MLP neurons of a small language model. Each row is named by its layer, matrix (up: input weights) and neuron, and shows model dimensions 32-127. Each number is 128 + 24 x the weight over its row's rms, rounded and kept within 0 to 255. Numbers have three digits each.
A block is one neuron, or neurons of one layer that tend to fire together. After each block is what it responds to, as a language model described it from the Wikipedia text at the highest values.

L15.up147:115088079150139105130125174125135122153102158114077190089156089096130106138138119109135193114140129122159134144127084162070137153118147144129115120171092154145126142145132155125119159133162123092120114115079101163123144100152095121138120122116099143104119121094150114128120159127141096131
L15.up157:156088146199185103181126119079121083153131132113104149184108115112092147107123131173163134108170187112179129108148096112125131128121122121143096135138077097113160109112075087126125109130134131166148103137127124178108144114143140191134148187111130141137133138105106134104105147105127139098
L15.up492:154103101185133084134163130115128119135135134123124126120146070136144141133143146135159149092141160148152158121129083144119098148122140153128108158141176145145139139131109122136122117125114124105121092155110143121117169167102130147130103170074122108141090107099142108127136147124078127116
L15.up620:109123090136107116162128109156106118099173155144127130130133136102086122129165088127141144122179116106158116120163101153127143150113143126148120089154093091157116128103117135093117120129088124120155152136107171129126171110157162122145111118135102125136129064144151123124088192119211141118
L15.up726:129096124142130109136139092112113122147136133129110123142124110116144125116154126137149124146133129183121138094155120132110110152137156160109103052174154122154146133092159170118147141117140137127099094136129131131103153133085114113120106142102123119124086106081147100112142163121125082081
L15.up885:124094141131130131138131123125147115142139128108122151154113089132147164138153114117150141109127114136161113143124081087136096150111150129100089085133084140123156130120131131123178123119146132137132080137088154123103137144108094121127111159134099147132143111144086160107132128154121127154
L15.up890:138120142145107138165129129122115095092115116144179127164128104115141159105153141124128165133104121106163117125125133155128164111085119157135093120143110145153118147075115099096144122104146131158113128113118124124097134092142126147167148132082109136120126068119133109134135118132118114116
L15.up977:128126152127137072162152116069134074129163104106121120114103124130151119139116130142181142109153123092148117073117097159122128112144147156114121089176133140151117167116174162146113170071109131160162101152107133148117116127089156109094102123091099162146145165166120140101136138131113138093
Responds to: Genus name endings. Final piece of a Latin genus name or its abbreviation dot just before the species epithet (Omphreo-ides, Momord-ica, M.); also coordinate decimal points and commas in name lists.

L15.up184:135066106110156166122162128156141146053118099146133135135149105120090167145149107146136132143158138080135146104152081104109131116160120109152130138092124118116126147071112099114076177134125129088109121129145128099132148145109131132158119115106135080129137106151100077104106138144151127151
L15.up406:129129159127116153156106121148110135143097055111120146108143173119125125120151169138134140121148119132124168154168135143133098124129155089127143136095109095140140201091158119147117156128125125120135150118135132158095163166119107167113165092135136126123105131114141151121099108109154107141
L15.up723:158106142157149117083157119058102098162122052161110130136104110127116120142075117126131103129153135130110164123100137141130111172156165129103131141137119127110167140137165096115165128103134133103104160124152119185129153155088114135135156135123121126133158175135118103124123122129148132122
L15.up801:166132151143119136113108144113145156109122130117101133144136085105134112157135142134155146124138123110155126128078138130152129141112144138170157095109111129152124180109138125089166112200153129126120137170109169132137148133122127124116134129074111134152122139154147109119064123119151124148
L15.up959:138126152120129117144116125169105137142101054103093119129139147160167076149125123127172109127150120138096181112129098122134091129174115128183090126090120145152115141112167090125140145135144154123109155124155104130113196141127103143113154131104129146151100135130143143117120086150137104116
L15.up1132:145067090130130165127130155118120149127109116134096127125122116097103136141155122120148151120167116104110156097148114110143080147172137123142089165126111145105162125111127123166100116188141112066115100106140172122092118147103144129118107149100078147128118132146109133126092150126110110077
L15.up1176:162111114111130152090131147107150142158144120132132138159143112089108197155126133104104092139129147144137142075170125131156104161153142124173152137119117155130136118113132100154075117135084148093113097150127152102125101081114076122124139080141108116117088124167128094121099164157149143115
L15.up1482:122125140118129170139102099143110116126135086124109145124165158113109131139120109172149106127132116125100121141165129122105097142130149108162122154071091107137105174171118119129130126132109112073115130117141139141119145181120080143111114102132129197133089132138123156131124112120162106122
Responds to: Thousands-separator commas. Thousands-separator commas in numbers in tables of vote counts, census or population figures (1,604; 3,890); weaker on mid-sentence connectives such as and, by, while.

L10.up1302:153138120152133128104109065100160124132128109118130183133096123106174143107138137176135140101162100141115188113162120155081095127097145143104163131136097122168127104101142147117160122141136137123107119112126125173112134104133119094120176159133152120150116100131131127131101123139103110145
Responds to: End-of-name boundary. Token right after a proper name (person, title, team, place) ends, often in tables and lists, e.g. the pipe, "(", "from", "as", "on".

L8.up70:150119099196132144125166119179112096109141109113089134103058101105141150128155140101143167130179148113142133155153143111147121112120173135128106153137101087106147109083121139168124104147140129160140125148104109118133113127160118152166131186104197121117100107106147137142110135100129133111
L8.up110:081127138176112142097128112075153182118130122148116098140126121167145157129157154097164129134133152091131122146126145132097148107132128135132118109127123129112138126122138131111137136109105153110160125107088137116130124096145142092130178085130183135113166107134058114115125143127137173111
L8.up210:079107085119160134159155107116124124134160170108099168149075140136126154130162128089156150128135135174131133113105086106110131117113131126142123155143121128098113085130146159145135098161149190102132068123103165118091166158097143131138160161115106125128138108125130109107133151114119185120
L8.up281:089155135177123108149142163128126110127123129155106139124118145098153123121099114113146113101165145129089120149133153123116154134163135124136146107127115120146109111135154124131131135111147120077154090136092149129122132120128115107129104156140143093135119100098092163057118120109121132103
L8.up1020:130178164118111133124134144085142111094155108108053152091131116154156125169140119044140136138143145153129152097110183124121127128154122078126159156119145082107139100108142128115121162176113090115110112111103111154128133134129069083148154127146151103152101135113103106131126112160163124104
L8.up1164:121111124148120094133141115129153109096119152126153123124092114125107130150145108124178139125138110134107139112133094104138107100087102117137105079147121137120135096111155105116130122179121166133129080121088151120099116112100121126159120176124130144104124163142115106144135087097102095136
L8.up1367:093114117117117129150144145124102105133121114127129178146146122152089127167124104104165143159163118120194177160126084099115144148127132076127125130120102116130133164139097155129127132106151147130139105141152132130092197131150111135154136141137168075097125101102078178135145126128122150125
L8.up1376:116175125137107109121156148127105113136172163127096171145177133128121103144143115085157147106154148132113131081146116117168135120126129096175142101156143072085125125148129134176130109123118094136177086152086128119112172136137137123136123169093175129139138121153164153118137105109089125140
Responds to: Word-final derivational suffixes. Suffix pieces that complete a multi-token word, mostly adjective endings like -ical, -al, -ful, -ous, as in geographical, architectural, powerful.

L15.up338:122120131129110110143145118124147137125160137141126113141095153157111157152096108106139135117145131132132105131126136116141100136146106132115189121142149143088135115150156084113110141130127182150160165127095135108107158167175141154147108150081137142105104104127148168125110104110153122090
L15.up366:134143102179166132129113118094178121141133123167105128129065133119136121168147100096123158133152093134165136139114123108100125156096150104113182165173119093148132089148139086111164123138151173129159133148112120191123141146136085132127107133126137079110151125181153137105134178139145138147
L15.up464:141099124158112132144097146139089146150119131159176144141108118154144171155100084109176138163126106126156143112130079120155097128115144177119170127133067127133131114141131135156158146126134132122164106157106138132119156158123095132108118145126103126112133141145095157141159132134074136122
L15.up631:163108125183131120134173082106142108138133136134116095137083128117133150112103094105187110137204105155176141094130078128175115142148161144170144142143134126148122127100121108137186148133147124137138127183121130127126117100136089129136151100103126108069138091130116129143110138139130085145
L15.up1195:116102088123091123122136107157145159149149134141120154154120111120124122120109179093126100099134127081098142169127142169130119180145109131162133113143125111140135128159068150113123127167135132113142100163085128148125109154150100154134137140095172131130122109103117112072115124113174130134
L15.up1240:102090147140134118145100134138147129137131112118086083123131099100117143119107096131159138093142148102138137164092131163159109103130098097114185091078119135106129104073140102138099129121155173105144136133101132122116224143193106144141120144105153126152115141190147156131145095101115128125
L15.up1306:113118110137130158140162122111151112128147115148133132097118093155137136148123112100201103130122094135133136083115129163147137128126138131147156128149106116120169109130147132137175157113199166106137122157096155113140112150159125121140121144101142141148159106162090108109138130132130134135
L15.up1362:131090126099113126152141140114144112155169093157129133152095123101135136175105090123179125132150147128131092146118125155152130157135143148127163148106147131118112133083139101080097168120149131123136162126113148100097202122176140097169175135142146140093124152166081144158088131117137162120
Responds to: Field or activity nouns. Nouns naming a field, activity or role, often used as modifiers or table headers, such as engineering, development, music, single, Director.

L10.up1018:134150110134114102140126123090132110133143126126105158147103118133142167127178140094136126108115098153156147150149114096133118133130164143121156150120107108117095178093146151120183125132117117127128114120142125148113135150096144182181160122118147134119107141158145108127114107124142162105
Responds to: Punctuation before appositive name. Commas, of, named or colons right after a generic noun, where the specific name comes next, e.g. "his eldest daughter, Margrethe", "the state of Washington".

L10.up725:101150104110154106148160129119142131140128144111133125177103127143125138134120105141129142055194113066107125089136121123103127107109143125154078138106104155140175099132097137127126166140143120111122120160152122124079152115113149105153128141114126173142122120135102130154101155096139112124
Responds to: Repeated name starts. Opening word-piece of a multi-token proper name already used earlier, in name lists, species lists and bios: S(uzuki), Hill(er), E(wing).

L8.up463:093147092132163128126131092103154113113114174160114130105047107159154114134145120125128141106173141151123076114140117137118154073124132130150059138128134153146155067126109123125127122112114115148121112163132112106119167140182124135119146130103129123136107085151117189086115132135137118114
L8.up619:130164157090152149126131071137126131098169122124126123123124147137149182143170142109144152110126121104119133092139146146104145099135085082142139143133116134129153114152106131151153130153173173111108094120121108133140121144134135143132114163108140134079137097145104123150150120102188118102
L8.up720:108132152136116117127179158144162122122112182135125135099095118080123155109135103141166116116162175182146091151145133108140122150126140072133124118114156125060094154102102116122121103124137153084168105145118150173130127106153084102141133165139165136093154122090104136107134136155115135122
L8.up782:101122141141128145176183147144181103131092154155143131117076150129140103117141153132125115105124135185129111152130127080087134126143092116141127147100145106114074150118140082149116133125132186089207113154092130172139126138126136138112126135136098128086086103157122156123128182121123141122
L8.up1087:140122147153113102144165136148171134135106129145136133118051107151148084129107189128129105136214110161121082139141138133119117157131143073130066130149157144144142116177102140131146112107145125098138101145138127121135127174126095138158134128125139123135138096124129143113114131099095145128
L8.up1207:125127119131144112123163168149139110125113118115110134127062102130161113134156163121133161112166133139136139124123110129129090151110121078107097083128129138165159129132122129149127135153087094119116124162135120139132134144145119100180131136120136104118127112093109126112109116124164139107
L8.up1290:139097148135111106174106089167113089126130129098146123145158154125148147113118152065127114169128114165187133127122128120096131140132131134112101095130126077098118108116104149144144161146118139111116092121110188171101098130122107108110175125110174091142143122077100115080110143111113093099
L8.up1524:098119110104138129101152134124141098104132142121134119187091108159160117141133170143171124076183062139125135080144145133160106079137105138138112129147119159149121097123129140133152108137149107157108086186096105146113130143139130114145138143106112145143107148152132135161141125114152109080
Responds to: Row-start list entries. First token of a new row or item in tables and lists, often year or number pieces such as 200(9), 198(1–82), 20 August, 10.

L10.up748:100166130157121144149177110125135141129132138143160140106179142090136138171093138111175133130129102111101169150128083139110091119123113118108169172158096116099144134168135127118123150135169180127096130127135151099089144144150160164139146161094121119145120128164109102124116156138134151119
Responds to: Structural boundary tokens. Sentence-final periods, especially followed by paragraph breaks, plus closing == heading marks, table pipes and list dashes where a new paragraph, section or row begins.

L8.up56:106139106123132135127143158148156109134073135105127130162091103108149136104163123132117145139130156106124144124176139143130137136175081114166150154122102175120101090102147127119111114148149145127164147122142109112142120047161111121119115114128116105127087143146098060124120101163127132132
L8.up95:123136160092124132068154138176132090144140137134098124118097127111146150122164097112160120106094131101101160141123095118105150144154108146110140140166136109093129105136106129135156097118126109140115120132091145173140136164139124145113116161131147137092152110151132086134134102141165145114
L8.up417:127163145134149103137175153200146145121099101139159124095117131097161118065122143139119133140191134111127147161127116120134124167145122087124145095091115081120103088131166129117159102119143112092137133135150135165133101127156104119146105134130140070120132134149113112133111136118117113114
L8.up474:117137086115123167114141094126137094139109135169160193125100095096137199116147113091136125090143135120160133144158124128133148151133116124153146159132133129113097154128117139108127147126120134118157106137136135138147150119118123123165127130093146097064114148116122131113075115129144123106
L8.up495:121133134154128153160120135122122129137123130113079172150114152087163122137170115149101139086142150073087121145150116142136153152129117127162155119132098159113112133140160099117145148143154138138125166138107110163071152108143106123114125149117149133121100112131143090108112110161122134126
L8.up1239:157135139166107118089142100109167125137099151127164172145084087120146130123125162096113136096180124101110158127160101120081125134168107096151148127129156111085147145126150116104107139111112103144113142131131126124128136157100060162122140134096098126159112101149151093123114105171115104109
L8.up1255:142135165129143136095095114188137124144111115093111163123115108137146140084158148117116156120148153177127161137152083170132089148124150102187106156134138129106110099084134107138147134171110151141112080133115108190112151094152152119101125123075151074127138121072119098138135110107136137115
L8.up1300:122125160104103146153093145098139103110126124150121122120119153108139112121111134102116107138131113070104180135125129107117146170140107154134167135107138144118140116174115125128145158145090097110168108145099132173136101110129109139156111101135139104100141079127086129163108136151138110090
Responds to: Event-clause boundaries, year digits. Commas and prepositions (in, after, of) right after an event clause in sports or biography narrative, e.g. "debut as a substitute in"; also final year digits like 2025.

L8.up155:121089129195110113158106122101102100154146120100132143156181168127153139164142131148144161092131134184113125139155123107169127127094174134156144116095045119145134149108163132141170123129162128154184131154078136146097167148142137124123156162152121090132123117085119111059144144128098103127
L8.up178:146081113153127108099109125167096093124084090135185094128154138165122168115171135145182176153092118150111115114168103146070141139126128117132114111113172120153136117123108119138173105153172158116111151157098120159113181166117157121093134138125122115090117089132112133127131125116098145127
L8.up842:127104116173136133126126141103113084178134153171136119108169132141143144123126139156154137135115117115083156122153089159113132130090158138155127123108084096117132147132135129140130105147147111124110109145113167141136133173151130165099120141118122145112093118129150143138162118122105116122
L8.up1116:136091128098146081099132136145120114114106132125141141141150130123134114107118137135177152077158129156092167113128097121128150186095074131143097144124086113113111140124114139139170134104145132155109108142128175151077177156121094147100148152121162127123124103127143132109097107114115109132
L8.up1222:104148123106128120163125156145134115155073137147133098180121108121138150150154184091124154080143106164143167148118111152118135118147113098138077128141063174103138124154093125104154128121148142075123134113113135145138169088106130121121152155100132135141128162132127114070120087130096121118
L8.up1340:156089076090089135100101106151125137114133103115144161133103120070172146152140123132138156149155109106124133118110093116141120167154136142114105175160108118113128115142165117109151140118111126152141119134122153128097139155124108161122176185121146106157136138092094109120080100142144087147
L8.up1390:153079088076132088139153095128098115092124143123154134111135123110129126135154119124146118097172132178099144145138104152134134156091180129163145114157133122143107170119175128122187154127148119162144110148129148143125146132118143132119140119082078108136102088147143122086119105163068105132
L8.up1522:138097122157070115149150124141122124142138124123142164152133118157178104115086150118166166095150099153111154129130092173103107178118114135123088129128119149128120093127114142114119127119133126106130103149120124144084101104134088175120115130077126132146138150111129157146116083104124103139
Responds to: List field separators. Punctuation separating fields in structured lists and tables, such as the | , – ( after a name or title, before durations, years or page counts.

L10.up119:122154130134106182130156130086116148103136132155128141135116117112109136133129148115184144132148083139138161103140093141126142115120170142159118203160120143112130136123135143163159128176118120110143107114148166150064136158103139191118163098115102150123141123165136100139110181144116154123
Responds to: Naming words, sentence ends. Fires on words that introduce a name, such as named, called, known as, nicknamed, term, and on sentence-final periods across varied Wikipedia prose.

L15.up115:091123144157124144155169154152181107141110121152103170167099125115103111156101149167121117092136176120125133137113133121145128150136121107127127116113156148113135101121157101121142137111167125121132151113077114154135136147107138146134165144085078119102166120177111131109130127118110143094
L15.up168:149166092126107168124118117155151142079188125112129138133123132138149164134154130118143137113166160121124152119150141125152131155134179131173120154105134086100135111124112179130130115115139105151175126182138123111077160158114157093168114174079120086103142126106111089115151120121153133137
L15.up372:183169119099124132166125185132117057138142130125124114148144152074117106108113145108129123094141130147099136128106112129140113094163107092116180151173087144131125139130129124131118123131146156122090128145089092137122132133167104140139139165115110112116117155136095140122105114106106090109
L15.up735:101099146125083176156150097156140172138114125118143125132082159122135131142137141137122132114190118110113165121153091129097106130154133116125174162162110131122134119109123159142090166114113164113135134072124121130125149147172161116122101123107157157136130124110140102126124183135160158127
L15.up740:152118114129150132154146175124168139137174124166123145120132131097106091099149096146107161101168135104104153100139094136148127095126147132159150110093111108085140119152156138175146144120127106173142156139121127132101082135125101144110113159081095119125113122151125123126142076144173090128
L15.up788:145124104111121093090127146138155107148135115108121099118076120116094155116075144114113117116148162121103165107111103149122105087129136149143169179136139108159152165142098141131148109133113138119139155135151119128100103131093113096131150149131115133083075090109141134145141137124140129138
L15.up943:188128091115121118174162111145157141134110181129134168132120129170128128105187116170147110129152171132082151102125122121161112111153136140152139159138147108081118149081126126081144156098143184142123111117140124129144117104128146152125118158094076112109161111132121123157171122106139087098
L15.up1104:149114118123112141142131132144156162145142121133109158127110139111103142179144126139153113134145146096114104140107083117137154110117118099130128124174148075094131082153132151108198149151136105115132156179104136117107135114148117131109143130089149146127141145130149139113087151125146148138
Responds to: Word-start pieces in lists. First piece of a surname, team name or number in cast lists, rosters and tables, e.g. Michel P(iccoli), PSG, | 30.

L8.up408:107128136104116184105158137120158132161114124108082147106094127116137143123122091056124113112102122104112129147130114123093130116165154128128103083140148097086121114118142086112128131123128145141154128120138124124125137136119141113105108208084113128116081118160124100098143145132157129145
L8.up471:143103144111097180168121115111131132155175092095091102124149112125102160194123141156100141117159135135120138123185145120145120140139128145153128166160109154101127166161097124117084134107134153110170135124095131147113126098143113137106111161050143136118153143124118113152137145143124082137
L8.up562:132143120119124128119116138122116114172100144152173154121080139119143091170169083102131158113170104128114134132134112125135149104106069117150152099182122126130117134097137108135162166175114133136147103123136151129084107127126134110094131170139153126129128140140085144127135071107095117128
L8.up704:122083099124104142128130103140111149156093153127150090103158114113095138127103121083145171146130132149108111129171150152136137144163143161115144124104130140118113138118107138082141179141116119109147169154145154127155168082115152131112165138088153137133131139104120079117090117131110143112
L8.up1065:162097116089120098127174111121137121132145149083183126098156070122170131135147123147122130112131111161101132144143112107104100107134145131133134110132134116111124173155126094105133169121118127135134133140128127142102161112147114097106121170090130133136123150152146105125137130106158083126
L8.up1208:149119139110169136115135135133131137121122106138121138110161095119139091102129143131176148106158162193126137073143080114124111131173090132156144150130124105112140119171117148138146165135102131136095129142109116136082099128143156115120103101121151151116120133124098092094171117107123103117
L8.up1249:157097128144101152127124128183097099155154134151153138159144080087118131167124099125107165112132151107084112115206102124178095139142146152131148122121110114106130171119107096151137120203137122107144137137117132119071112094162132141112134143103137128102120135160111124099121098107164124113
L8.up1423:126097133094113168103141108136145106153107151122160111143142109144128126149112098126131123121155120109133117116163100146145129120125146119114154146115127141098116176160102098098133123141139160053144151137141128139121115098143101146095140140103083138097114115108095138145159110107104077145
Responds to: Word-initial letter P. Standalone "p"/"P" tokens that start a longer word split into pieces, such as p+ure, p+neumonia, P+ole vault, or P+M, 2:30 PM.

L8.up152:099147121139126121138120096078111103130114100156150136126181135110083125143181133104144141111144124116082120117159125141133080157146139132154125110156111150120119149154103141127131111152163149107146153148140165140078144130094143183180108108119140134133163126099127098086082149094133113099
L8.up355:134161132132130143134135134107119086110104094131107161177143116119166151129109145114150148052140091113140143120160148124121127120147181119114150129118126132116113157112127152128178114120134141131124100150106135145123131120138131141115185144102078114143144147130129107188094119138169116075
L8.up388:135153142120119207123134122073130155105136124131108144159136086098131177107167114145144140100133154094125139107126124180155126141107166132125106148167110131104117154072138152114179141164124129135093141107103112144070132130118079138110135165118098114141137094124144124158083136111161139117
L8.up401:129153151113101127179114114091140096149139150110120124136149154149098131134180151128139129107095133138118118090169147152123130159128168063102106120107145139143110135155170121124147095139174110125099137157128160172088137093082104145122128108123119103161143127115112095145146146161102151122
L8.up446:165150133167096101126125131126121132094142130099133152144153114109169130127128121142154135153168180123110092118120148116094103156137159106128153095173102090141112124123119150151122103113168150141119074132108151152150100150100124104121147160112121107147149140141128153160096132128149099113
L8.up1078:116141141125098148103141135068109118120120118121113156169126128121160140124125118154170139115193156107131131091143116138129133154159180083114114162175147127124083100127132146129149120113129162137100143126118128151080096121102151167136150102115116098136146085103133114128109116156073126145
L8.up1187:150147137110125094134163136057132138060180135122109139159147134125119148132132145176120131112130116091115172125139107159156103159080163111138134161117105127103132149146125142113098127173142140124089129134096179146102154131145132146107162122115119129110125125145153059120116125132146094121
L8.up1494:145132120147088147116148138089169117134139120161151146065123150104150107107135094169109126092139107117113133132184133146116124172159153106122143083103103133091139157089100114143128110134121135111127089146125163177111137093098086160124138092124094097109123111121143129150105133122135111091
Responds to: Sentence-ending punctuation. Periods and other sentence-final marks (., )., paragraph breaks) ending factual Wikipedia sentences, often after dates or names, e.g. "(2004).", "in 1983.".

L15.up332:114142134125110122110135154141119142096126161115147139122070146085135136121170141090138130129152117120134143150128100126115097125123158107073143104122145117092135160115120105141128134117153142152112107178148149115104120170130154169095133173139091091115115098125142143131152119088144114115
L15.up449:080135111118090107168130151116125142121114132132160132133129134135176151116105136102134123143134088099180123136169104123136109127124108193157121109129166125137155110158115116118093146115150126143153148176105138108103128111147138135092092163151098146091128096119130150131097144112128123104
L15.up680:118114121175145118173189146128136162105096113140124140141141126108151139125086108123102133122095105137183143140149078126132121158124151137177151096164150136110084110142107133132176140144110127085146133100103123125106140126119122138112135149113131133103119082105092158166111155083121118089
L15.up687:131125112141149136157165147088105117090092138145160095151168113102136186152124108109118128145137104140179138059127110177076120103160152094133147129119125109096133113148094150075158112116123114089119130149163175146098131138099116162107141134100130112120160089109128108129106111131142109088
L15.up717:109132117140121144146147168120090121140121122123131140165144130108144142094146131151121105145145139151145119116180138129100080119149153081121123108145157163141125126120142124086101103120152121116148098142145165150128170093119170112099106130161138089110140102150114088117131162146164129066
L15.up760:067125119146111128129161123155096153111152117082142108112129153105119081183133111099120095142125097127108135122128130142106114099147140098129163113131137149135134101156153081142126182149140159132174125143140140140144108127138105164111158070145150125136126143138087098091116132093171150119
L15.up1368:075153095125112117130149147109096152124104141121174141139146141129120146163127106132103120153122153090158134140168114097157102153161078165149103143128153141115156171120139097147115129179142090133134103162106151104096119150115164122124126134139128115113114097113106097128115137114136131151
L15.up1433:129068147110113121104153137150161185087131127143128109154144160146132126161138115164116145140137090163166158103162079124130133119118132139148143155116107113089105156070131084111140114125135118121160123107128153127107163139155137117153180133088148138133123115113146083124116093073129142147
Responds to: Number prefix before final digit. The token just before a number's last digit: the decimal point in percentages and vote tables (2.1, 52.8) or a year's first three digits (200 in 2007, 198 in 1988).